config.toml
n_layer = 12
d_model = 256
n_head = 2
n_kv_head = 1
head_dim = 128
d_mlp = 704
vocab_size = 8192
activation = "swiglu"
norm = "rmsnorm"
norm_place = "pre"
norm_eps = 1e-05
positions = "rope"
rope_base = 10000.0
rope_fraction = 1.0
qk_norm = true
attn_scale = 0.0884
bias = "none"
tie_embeddings = false
parallel_block = false
init = "normal"
init_std_qkv = 0.0268
init_std_o = 0.00548
init_std_up = 0.0268
init_std_down = 0.0033
optimizer = "adamw"
lr = 0.00288
beta1 = 0.9
beta2 = 0.98
weight_decay = 0.063
lr_head = 0.00901
warmup_steps = 376
schedule = "wsd"
decay_fraction = 0.294
decay_shape = "linear"
final_lr_fraction = 0.0
batch_tokens = 131072
seq_len = 512
doc_mask = true
train_tokens = 644200000
steps = 4915
dataset = "wikipedia_en"
MLP neurons of a small language model. Each row is named by its layer, matrix (gate and up: input weights) and neuron, and shows model dimensions 0-127. Each number is 128 + 32 x the weight over its row's rms, rounded and kept within 0 to 255. Numbers have three digits each. A neuron's up and down rows have the sign that makes its largest values positive.
A block is one neuron, or neurons of one layer that tend to fire together. Before each block is what it responds to, as a language model described it from the Wikipedia text at the highest values.

Final suffix pieces that finish a word split into tokens, mostly nouns built from verbs, as in convers-ation, disper-sion, perform-er.
L2.gate73:198096145160133140182119127130078145107140125086110160199119117122112081120082145156128151090113160147092149095127094071150093141097135103186184134079033159141129071110159146158111129081127132125131148153145111089137149130178151181147131176167132086169161138112135171100129119068072099190110073140118066105148132159109152153114132095117154066155116080178109149144147148062121098024147
L2.up73:133134135139134162198127098100169082116166124141129104117118116170175101144093136101092179127087093158129114137086148122138136155140069127088165129197114129139163104117110167134112105125117130159125048156144155130111091048167116153089137169109088169157107164157165128121084118080133164131139094146118166117129068167136151063052080101141134140162148068120107118094097125143153126162074
L2.gate137:143158084131092138135184131128101127111137151078141166124132145143119083116127145121130190107084143129089168129154134138198152118101096041059097077164165140121151156139105072159138123133107110116189164156147122158176189130156124180170122185153141120116115157199149202139105108100151151154116123122138145132109164119171097095120091159125146102179113141091111100122112151184120109080109
L2.up137:184121141116078179185110183129150172169052104138111144187085139125127105110157121124138173068167197161111101069086142167173146118032166167145142133092148171078163128133121123149087089156120128121146156127160099153147143077097138198113120113116134132167170141122161130070129152142218066105186135119123106127135153079137077133164122133104169124115125098145148105191091108126138098113128
L2.gate435:174152137095146142140169044122101105146133155087162099104068095146110144142116157122169157088173112136148042095101128167110155098060110158113110140142131168043124126121134154166071099083148131115221064136107141058081101097113136159131140158140094092143194145188114128069186128159132098107148107190071134132130162109137130165119094082103182124102138190171119135147135077158127170118132
L2.up435:105156145109120112098138100130137154117095105168140143155176122151121150061190147119126133101107173055126132176097193088091150128086162158144110103153131139141130184072129145125177166144136078120158140109105190147128196196145172156108106205155116137103152097144172134161153133087101156199059080090133115148207134156118160121063160118130178113164124139094116147134129106173102165058158
L2.gate651:081188135073138171174118119111071141108106214117132126170069173140100090096168155124164158072144123128186149096106053187149099114124106120110138105115121181126164133143147154097124137178115092125143139183162105090137148103153121195148141160104141115146172144187121114102166152129089114099071142121127136144116091108150125089097154155088056103094070125119104108151112069180137161106067
L2.up651:117121093094070150173123097107098111169143131103146122168118152119128106124187148109137200091122188117187102110112117136146089120139097154130118140115119193143179130196147133177165163100129133155138149166124147103117146139158081097049144120125196089150123091155112160139120127095141134109089079120063183125154096167131143162163188160063126084124136155178124132103129099197165169115157

Short mid-word pieces, chiefly "en" (also an, i, ven), inside split names and words, e.g. Mack-en-zie, cent-en-ary, Bell-en, un-an-imously.
L3.gate22:137141057158172153108161110091105167163128142106180100113084156136040186148162135172200147110191108116094131191152130127109181152079145143112099167146147143152113099130154117111129148123202111132107193138135117091134108165148173121156118107100137131120102149109168153050081097119140149117096094103135125144147116140156156126197143120040102183123181109106175172174145150112107103147122
L3.up22:175138103199194121098216141171119152112172167140121097091151108120098141141157131178149149142195102105127150167153164183113150132095150151102103154160152090118097121075122153154152118096148080142095182119136132092102119131164154122143117141164098109055091185136171167115112095145158169154145106093108058122097094145134174134167122101106110156098161109099118168111121194039088141141132
L3.gate40:168136100134136153150136145100102171113073138096115120153088139143138092158107133139179159096187167130179100087138108153102119161089147114179124129112146165120117192047127094148140101137097092153161168163026108191139158114128125083062118102176136146160184149112126141068104111157147105153178091105141160173166148119205076123138107121122108073168165168130109130179114104096120132084136
L3.up40:146168127187188116175144156136129085138055145100152094195161129136115171153155108147144146126144140177129109137135106089169133186095111115139161081131090100093120176101144125068153115120130157142159153132132138142109109074174148139112101130115172165156126132120102130117124176070165140126140155118080159095141132135126170109070133166127181130111147099127122126153101055053175109186173
L3.gate43:124103155171161146147127166107062150128111032075168104136103127143079110122111082124125148143158127155139097098101095135090185146138166117139169090175132109099126164126175119172124153098095099137168146083104179110112107104114167122126100096126109130094113157136078167134121152122178118176205108203123091165089140118173118170103122122145158118086154146157124162146156129127135142092191
L3.up43:161077098121110121184131160190139145075172051120098120131167162146103118132155170155132071136173100115138149143151039084123156075112152150161164061142187126146125120067105128170104119085172122115158135125095132067133169125162135192098121080066173156157111069109133125151162184162122168178189165158089133169087143133119157130147186053104107094160133150137083127095111117154099145179178
L3.gate51:143134131092154144112157181141142062133074148141149091113091172103106183153135109104145156095106153133137147124101147101146122183101135108189111126158152179158177174217123120108183092166108141126148088088129103079160105153152135142096107164113127149110113169142145137134123150147116182167173130096103112120100113102155077168107151142099139146101128135107088200129189148115108118159102
L3.up51:167111203172152107112106114115121155115105166169106101099176116166120213188143142108126109130122108124102155098129127092125131127196157109163100136185146153149103162205109139121138084098167161119091098186182071044144130109172160132096179172120117157108117124072095084138104176156126131154150139057072115143071083105155154155093142100125115187078133159107115211173152190134137105125096
L3.gate89:091043154147094128136130155113163168138134099123153094138116141129123222105152130131092090122121126158107120168053065045119157123142073135122138148133137078161114138094125131103079047087100050153156140058170120120104170094104174139122112135105138207158113099085136114085072103152142153138167115114176187151094153119159132157135078082121136136138107173108159109162129127118087126117112
L3.up89:125167150082144090125104170107183104138126112164171099123154110093125180096164076060092135127136104147134123175107116095135104085185139152098128133156118050072128118075134129113090122156073039122111148061136177079179128136068169129157154141129141136138083151109161136111141151163119137114139101104161152126108177065135160070114094108129121117166096177136135118162204161094113186103133
L3.gate258:170104174153133111142081142091156102200153067175039113142101155138131182114159138110131138137116091107123120144191129149097150108150140188087073115114107138110098135212134142124127135113168195114143103116076116129064157113095120140096155121136162130091112153135103139152150094167127121123111120121158119149053137150105101141134077060080111079069170129121108161100159119089159201152150
L3.up258:092098154122102124180124155102147100112136090127110107085098129093112068138190125095129156092148139122146110206079096151146161208130205160160114104128146203108198131203127097140185121156146112118142148089173110117152131151161188114134083190099097079106183120115161105146123149131112118163069143135143133168159135129106157097103122130192117166161165102072095140080036104161138078195121
L3.gate294:175154147141135083193193145174070155122160105115111161204119129145104156177089159108095153116167137151153086136092108037097144064123165153142169175119093128104087125138143127155141134113095140124125111097101197085160204150067093115155150158123160085163125199138086142125105109117047091125113087119182061057140177148115159116133118105108102105127140145144109126130172143125139088053192
L3.up294:156106135088127123177056126162114156122094038079142113133149092126175123074082120107100110097115145108091107097086149123065107095159113150100151151147157140136152182145125167166092159085132109166131104140125156122162075061114166156140161126097162152126113130173173127101120150164122134115169059125149134127153125127064109124102197138099108169150157123155153127074100211148116122109129
L3.gate304:142172177058097092135086176152148131129164044100149160156142171129138187156125150080203145118176183162161139090097132091108179111119097165175119130118111171124060188143094167151140145120116168123103118137088151084112110137100087087135160174096194141195122088127138163148095209194147149158170148101142179149140128171116113112141174155130157100165126089117137122161169114217162128164183
L3.up304:117114092120137157137091112109130076155142094155133077123133108171145124126133205144125113121122150143128061112104131155141113182121152124092167064118156120106160176145084120039133129159094177110132139104126168127178155105091090079169065136123080108134088142127121140117146102160105119177128074099128098101136213177131159095082178130141127169191072122162151129080100104157101132166150
L3.gate346:106111142187077159131085181086108161121128174122145133165116161142133127121174150120201130118083127147192141174082177101069036126121101144112129069093147119049102128108120157071150122171143103104126214139123168147144102065121144101155090171149143168129149099128163110091117143137063087118120106140135090108115123158144150115130111158150097121155068108127166110127149123140130127112155
L3.up346:142125178146180090144128126131183156155155143159115177122157102156091197131209173150121148205158090117131179136074147101138095014147129134161133111076129136165098165130119166117093163136156138163196114126158114142055141109156114146102153151164122120125094120095112162136073067097120120116150100135088062172137130142098150177168135184158104094202119062098064133098174140143119100100129
L3.gate347:078145127111153099116081146134141077122088080181121067119120165116135196161178125118145184211136121153127101171054142104151148128141145125128068148114147136145124156161165149136131059115106109161152153108142146140152143113180106153110076132128137119183069131098096121080094144144173114157122064170190052160139107132173108128089137131108051173178081102138147092136076141137098115174114
L3.up347:107090155132161151129102158146114138135139122079154170189092098129166150175091152164165128124171134157109126117120140099099118134113154127101143159148151138133100154143116105140146134146100126111083176125149193115113166104140105056119161113159097109145104145061069150140110130109141149097158147131103095168144158112152129016138104136174118113098144113114179130150124141117105099220080
L3.gate376:135097132142092144121135102113092155163111084120125098174028149107124086099108190183167131138211066142120124113089120138112115121168157108079101155155158149151149123191102146116136141093148084132139145101164176135165092103117125079131141110107105132125080108159096165119141172122146152167172170116128096132066166172130114105124141170082159094143139133113165110114110116145096157096067
L3.up376:113122196136133136169176132093156157118154111081110100151160113164106184140112146142142087135135146117116122109188114107124117153037129116148194169157140187185071150115160116152138163163149114118094139166071114105131180122119093141105134157123113120152162137136185101142176119149131145106118181159198106100174222128133144066140091120136157188102131167157126086100074117120147114073151
L3.gate422:134090135161134187086128132135182111168121084136109094136138170125115215149110114082151125099082097142150154135136064094105190162050123129123169106162199103113106116139158111170102117076153150108153140119167113109131171111093123103087095122106130153105102119082075153097093149141139165077163118123143139149099102134162067128149133143125114114151186085206115124111161114128183136113121
L3.up422:134103181156115105147069202134182088108147144132154154118130165089095122138143151175108131103065099175124124121070098113124093080068147114159118098142113157168111112121159108142116088158119137145086168159080147142109139117142146127153103151100140137165060074110107182148139107132145064067115155062127113145094124134148113180104156145116169156109137114112127156163136102055106078158115
L3.gate425:162132150144100132103129133073127134102119154101205106117111157118138152129156137102155109133077079134139133119172133114111076048117137108091082149077109089152038155177112169127160144144164143131163107136149130110127138171140093111162177150095163133160075112088180168139107169149169125182173163099084136111088083125095128116093202127050135187173129112152116144072097110148112139173147
L3.up425:069094152137134116144121112086115144128153108117117136179100135141139131150122190041142059083156148104105159117113216120148065154106152145112111138122166085128124133091136123145186161121096149130179150135154071168130134101164123159105116095080104121156121116125109131145115208210043137149122162122154056144167165166151169120087144125089139171127149119130105154063112101121080117178123
L3.gate450:129149134124079147129069184050111180162194143130143142132087128117106172158132087144146101132110098157115169128132101118088151133098142137113097064159146131151124090092155090204160238112062134115156115113128121134148170169145193083089105074158146150090141123098105145102141139177106079122169094083150090106114080196142115112086114170079121207111149088089113118129126028147064153134143
L3.up450:147156138080079079145115183177078142146117171123080100123095122074123141118145139108130164106150156167150150163169104129139161177102084137149086085081118115215129115133176134143106103130062129150149081152121086135105193093129158139087131137144053145151119148142116132115131160111104134169080078116195107104134092147109107158129035102131098074119140074157099169138122127150143118157103
L3.gate487:109146131108136118103165162141135106134151118067124084081147173109086131190168017118188162163058096164085081104125094084118134146134065095157090127121092115201112124103149160143119142169183122132157109131122134141078106123079114122174075098091114199138103205133118136052130148154144126115095134123113148116136114132120072195138111150113118111068196095065098139093180104153123093101134
L3.up487:147139163112158124123108128102177201191131110104100130114166118133162186146083078088093075222077094175132145086083097159157174144135137082144101150152151042179141132128123128151177082122123139093114119161168115185154124088178111117082084134105094167115123187133193170093091162135143128123159115082141071106102127132137125150106114111161151109088138049124170153131126143098153051086097
L3.gate621:087151130159161163138114120128096070096115127125138111210072132122119146173153108148158134092133153215113144112082091104050117122145079159074120098159122146118077153106157128119149156116159116135097130123172118131143097088096218149094145126134127115141119174110098148112111140063118175117151164097202183123106117137138119114149127117143158185204149155103156118118165108129082157180158
L3.up621:112124128086131077081115174139120066128118149140120095154150091127088116092120143139143102129190139145144197146069106048070250141122123149104117177181161105079087166118126111101109088129074150142101166079090132141165132172168166096087148164151142142114154180100136069080150099141129122077123100157145152120133097129178147134134075130124160152060151138106163196152189113176139110161120

Opening fragments of words split into several tokens, especially the prefix en- (encoding, ensuring, enshrined, enzyme), plus dis-, f-, re- and mid-name pieces.
L2.gate40:128166138082121151128082093100139099106137083071193152169118109129126221131160131086092155133118089133132188146123123117058116066148129133123132175120141112127082163143135095137096107089044104145144153089156108142151121105089082133080166116150149110048136120161163166131131063070115148139147074147098072139114118162152077167137126196096106178103122099141177069130148164107111087146135
L2.up40:139058128155185089102148152099145114130132109143118149129097139082160154157146153108147086129098093184074063162189112107137155120112079163145162176138162120093121119165061103123085133120077098137210142140169111129117141141223167161109166153099109152145124170139087067083141139095122068080113096056172047113153122139095094116152099125124135183163155197149122156097136158100065151130145
L2.gate473:136119127113150115104120109130157134158135134136154084078093146136065137103121123127128080144129104134123206131180008144132175123060106128097167160168172094145140085120170104120156135086141108124129132132148156101102147101145138166113112087089068191102114129144180133097132115099116085140129117101091129142092142120147112155069080072128137158076155202090178123150187147082086118127086
L2.up473:077115093087147111152147100051164114189129095171182123141117094086159140114174120137120102102129186164104143103123139142111181145095161059134109104163121128120123097170148138084082140116141104078143141109128108159152079112172187131074103061150156131119117115087126134127168181098178073089199125151144162133185134141142090139139127065108204108073158140104156123158187113146181130153111
L2.gate644:091078110136135125163155167080174136177138057112101103149174128150137155130166127137096101131105159158179147204127113119130157078141151167127148160137169120156154134095161114137087087095125127147154111140125114144163170128110120133118110139122100106104096073136143134098182148122092101108126137146074131160100201120116079170145073149093182105163201105081138184061108141160062074128123
L2.up644:136140071105082071121134117101171101120117138145133179208090097096069087155159035133152131124185098152075091150072107054186124158118136116170100115138138179161160097111165130122091125184130190108064131142139126140146109156074145130189105180166097098091183143120116158152151121174115119113107107112153074109169155119130110103137137156113142163126126109143134077136172083107117165160101
L2.gate700:163121073081135105140161083127135154136200089169139113119137144161120234120132137126157107105146146108137125159134146095115102128148155134085103126156184170112140089199108145145147161120121086111137178136065109155195101130142143112117171150129141149085164164142152149153111177147224196154126111038160129155108127141174103133131124146081138119133130095074145153148144104129119108132111
L2.up700:068060103129110182160097084045139116173180078095135123137122112085118083099131129111123112120109203112150161104095115170126095179099119080107101153152151135101165147124174091120092132142187102120146104099144176174148137127165102142089083135081089136098167168157141072147146132108129109138102143072089085135153140114149135153115240108097099169127165127134154163155128121138085117131100

Middle syllable pieces inside longer multi-token words, often -an-, -can-, -en-, -er- (Comp-an-ion, vol-can-ic, fin-an-cier), plus "the" after "was".
L6.gate129:147132157117156109196102141053141081111155120131159126111060170153127168130174096127163095074126072189151111166092138167100130150116060127141156113159115125107140177105119154134159114117125155122106186048135176137077143113109131154112111123099083172187142130078152137088135130160095140199190166075138138154168088148133109134118203109095086180140169109054154161122150120134102133136177
L6.up129:150139113150157120139131122105138116162145149137099092114079122130070098147123080143127183110155142126144124167123155132099171083109088103118100076113175094186197090126189113135138138148153182164077110120067145105115085167081170127128088174152145108133177098126116156158147132101121168128129139161100120135158158130138080128116175170143177105226091139136140116078108079154195131157135

Final subword pieces that complete a multi-token word, often plural -s or suffixes like -ation, -ing, -al, as in Fisher-ies, avi-ation, Heart-s.
L3.gate0:115119156157097129170134127149123128143130104096126111147080136176166082167159113120124106172171092122193110112150142195082086170119127070064142112108116131140116145131082130149113097114110112118182143173143125123147171109155124170158162157128166125085142141083181148104115060138160144166157064184180113094175098082131149161109130115085142096138100117116107111066091151113157157045156
L3.up0:159097100119150153147144082172119193122110101092148175176136168101142147152114166106063099171137111106157077131157095124123098094147126079095098132192112157176125141196130105173146102157123112089160155086130161148127084122135115194107100135122151130185088053082116187086121113079072096132069090158189122083141159094125085134117139180093153101145094112179077085162169140093063095151161
L3.gate6:115164147169151136143134137122049112123147119115109113142151171097067130133098112171125157086102131104123055102106090055117074163162110142105123114137091143110173172131129074055089168101081181119103141150131100114107106088132176179120093155150137165145110127153128113100172155160077072106119137141120107124101135179146125111086096116089133142151126094086123088128153132106150155084096
L3.up6:124110163084129106134142073161095123170133096076144145113098158132125108100142084136094125116127111061128131079154116167099177114120148083075161169110121160099157133134127086118102121028131108114112162136187084129098162149139101194104130125097152112089117045145179129140160154123128085133116160127123128136150136102061147163174137122105084098171167137106146114121108139109139149106082
L3.gate65:129091121099187102181156128099109129124139151149095155161078174152074149116137114103111115190149100167138113153131131148064150065105114176146120155102137164094120117093162109108163184105168137125113135220132153066128118142128146146113115122075130108144141146182161147135149103132098107127128139109124105131168137104134182134126099150138157133174149168110044132134118122133114098120065
L3.up65:181094121137112100134111093084061100175101137082121164096085105160136144061161072061100178145103150167171135122036152171117066121136129187130123166108097205158147093142157170091142129107179110165133122132098151153130084133110109158130203179148151098101084086123129124100100121149105152101093120193068055138110146098124074104138110149126173153107117109141128108056113132122113146121084
L3.gate108:106182194145078115182114149165091100189105164112171153141128141165147134111181095150122174096106118145149156179130117124139122146125105130081149086134105231175100160051144100127108158096104103144159158155132160100066091148156142152149064107113120073108131111184174175139149148180167085168119122110123146149149183101129097106169090162136128151177101121103106109089082089107101064131126
L3.up108:090090123150100134136214093153059130154164111069085117185109147111154105200128146142098095138179107074172118091114128133098110105152143071086176098130101100104135084140128152148169075161089106104149189112127163106177170141089141136143141182104141128148132181121162157107163133151153118115117099130155118106185176132144057111185048107132123117106129132125089103086168068105094119133161
L3.gate119:101163099132116115139083102092150090165111109124061097141183155136087139093123128091155092156114173122151094127113105148081179106122134141126138166114082105145120158153089125123078149112096127158193125071178127105169099091112157114098149125068091078104128180144133143103117090133126123191078085153133118150100129125111108105169168141040039087129143107132092159173103150136119169072096
L3.up119:142154113145141152169139074192025154139091162089141155096123118110121078095130150105105107119125116130127168169132076122175145055112135132089139109118119163171095081099153145038152110174114151133166128114176163126181117135131156196140155184087123199160081097101078134108171161101140131139181172114082112121114123138157133159166157163095117129130107116113071121091132134164104173129119
L3.gate279:096177126159071182125163125112096166129100093187104118219188146114132131181200136178132175192116160146091167120109087129062055099093164111135158124124082136126143129108137136090143220155100138148188162136136168123143080113094125173165143134099153115166112158152148122149115102082173133104110131124187060137161166086123091193125183142139120117139144169106149111144115093151119197147090
L3.up279:168170130129161145117161101153090086183101099144093146208155126139107136175137149103106142045103194104153065126141166141146095106107109130142107183067095145116138155129122166155149161154109139104098137094112159160182156095068137169150205143094186104087173170143164148122127102169165155083083112082131097127186143169137185158116122141120085116151138178114137108146096154125157167080113
L3.gate353:150141120131096116150115098096138164118136105147114127192108136103152121129149108128182152111128146145130145069112162076103118104089175136147144078132083117107159117118131177110127108121125040137147189114148167082091134151110120113123129104124161173115150138166119145141140143119179184111165089107137117158168127052157122197153102148073090108156143127061072183113172109160115162187102
L3.up353:091161181146124111072157126148125116149117172084070078073131156099115104151160133187154087124127169154130069059108160125096162105084083109130111109145120144133119122143152130109077089160140189146135122116077121146044113086129167105147118146135089199088189087181145135088176140076121147081079194125142090140122125117143153092140104090178096153141155151082064119119132166110092157066127
L3.gate368:142088091160105120140111093153188135124151069117077100170143136100174185105143102168125148172079087114145158152101119117140169101046162057098149127131095184191111082141210125168129145129142180112139119136071120137123150138129069135150138186085170099131024129146144159139110162148168149123134138143086134156131179176130166089106200112147154140157126148114089107097093098188137086182170
L3.up368:126066110154108162178167143155093072169152142165183127133127119154147136076182082180107180136080099122120139141126154169115114142124110159118056218131149179196119130112142138125092162119163099156078167135101108121121147125131159152116142135178072092148130131111186139115100098156145127158060082130124167131110130126098103114137148140144169080120083159132100102097132160125120107165066
L3.gate390:107172100184107167178106126122074128121094151117158127124109197121094098133172118099162208125116112169176095148144114129142086110129123140124142124086044149155167169093145107134132108156157105113126135158144134134118131139177102163128092156034090122136105126118162137089112122147082090135080109120167195132098110108085128089130134176093104115134125113093109171187129119164146156147148
L3.up390:100157096145155153156150078187107110105137092102111119134136125170148068132126115099071172123096079128127094071098127125135069111115169157118157172109090140160157122137140179085124101087142129150083110145121153106171111134135062120122071187091100108128085143111186180142121146103050082136037089148167147105073149136020124072087156151120111137115125097145104162117144162112146101153139
L3.gate392:161144088085123140104068101141064081076073172157178144152114153112081098143160076137135184118143095174159138155165125086100084115133129119081129127157132080143143156099089109058078040140113157132087091051128171175120131110162110065126148226174094139119084206183126151090163109123154188116170199091141171128165128103114138118152100165121132089133155177111100166146155111160165145110143
L3.up392:100134101155130176159113078152132101067077112085132137159164138218115108125168118099098175138165134106110117141137112105127112089137129083125204125163134086167134110111130201111141123122115124125182087055120128125077102177105131049098162136178143130129136151185121178096129100140118161151124193194125155131112123149079167153133112098148148154129133134092087130125107134112094133163134
L3.gate454:157113119142165172173129131159108068176125140147156114089053119070122164138116068099124198042164085101094085157110177150096078121060131073099110145140161144127156167164190140114161143125050139118183111099140109087116135110090132139112081153098099067086111097156140144140098149134137092152107145113112136127193174109127165158146165183113097127124134088154173128115115136113165141157050
L3.up454:168121112105125106172094164121158188155085091158108120123148111136120123183137157193144165118128162078067094096132152127132109107178162083158047097109143169147158162157141107154104154127094102190080087158089151135098155145164103160152084147147089131142201140147104102114105138174180126110111116170143094116145130094114150107181189157053096137196064109103146129102090139125169169109192
L3.gate481:128164094085112131169175129110105121116105100148107112093142162166117180146132029163173126108119053117165091111150114041045126097066122186098152173141075143181115127141115125155130152125135148101123161139123157126067129085135157129094155125111143123125096078117068149045151142199138162104149120122182102093109108142120136123147159121052099122126098140145116075117211113128120144134172
L3.up481:086129102121082131137180101171090140111131128165123146126065118186179165154115154132146149113138152158061106054127172107168121145156150145094111155091096142212120080188114089133111129072093163129097066110180158118068107086154178114122114149113143151145137174092097133168104163136142151129113155166234176112105159161092124160156189147104141118104103134154116156159141074125140138160153
L3.gate573:136180143144091161154125111119089158176133080122147188163115142104133140130110124104108174183142098165091147116079184105066130102173156157079147093176149170128116107159181144130110104151177079114173110153106146149120079068137142110157118125137172076161099118095151160152132169171166078114105079108088105167142134176155149139081109128100133130127115110152116129126158069188155173141116
L3.up573:184135140074174137119122057120137102170096131152133126129032097045105159174042097122162094124110183095086163087124197129108145173125138115122133122104131123068117120158153171072146120128127145080081080125104113097145146152177144108167111157042131104133145120140180155128085097129091129114128118090182154096109074136146160152188139134150150146111084129082192092174079123112140089099090
L3.gate652:141126097144093120122091080138090114131137132125098104142075158082100064114116095138086145111092092094125086137084136079103135143102120094028132116159125133134138135187160110067113161122115155143179094177152140140162140097094096121113111162126125126125153144110164146076140123077071134148082091112116181130095108095135137111163144168102078134127073131026107162119128104126059161108123
L3.up652:133096090098167115145130072176141127152133075080114121191128141127124102091135116124109147098158119130112099087083165117087149156112136161113090152115030202122161105145179128129098130155121125168128122164122151176123144122092114099140131198134159107113136202143122179152161114208173169166112130160158102122176168162159092188148163110116064109154144103154085125072135088119127127156127
L3.gate663:120130115103056113175152109141062110121079084184149123153162148137080122109170058113162132108088150145106121139150165128135107082170156129105105100154080144097161087133151145126163132096171143143216080098136122185136096138092128110142111119118102129139127126062114176122102110140174144120102156181156087147191098111111152105140123155116101147197132137144067144082122125121175179177185
L3.up663:152142211164095060127120131152129099088100105121146139134081162141129121063158099130171116122111147180149112109112151163105130154077128101131154103175192159075097099185124156113137112163145140132118069158146093128166094180151180075114092096117076137095133136078108108174165110115145108083147110149134121102127140116149148198110086159131093164147113104067114072071095145099167120175152
L3.gate689:135070120111095107129133137111125147109129101084061160119104195108071083091155145169121180123134066155167202215088133132111114161117065130081123179111104140157085086137180132173138092160218106143174154145120161132142130140128113137128173169141097141162112115116124074066089166078091140170088119108169153136117080094141139134104131117114083130141118113118096145111129080141158129130153
L3.up689:091138125100056131138111151151127119054140131090103198112146148094124062095169136141090199171171136159152100153117108132141089101182133147121155133116123145175098066149179116107093109157185083133147148096142164148153152179159073118153155171173131132156176138121134053140148153139097167132076131131135141143137092148072141126103113095161045151123065111186006147154117127082133122144138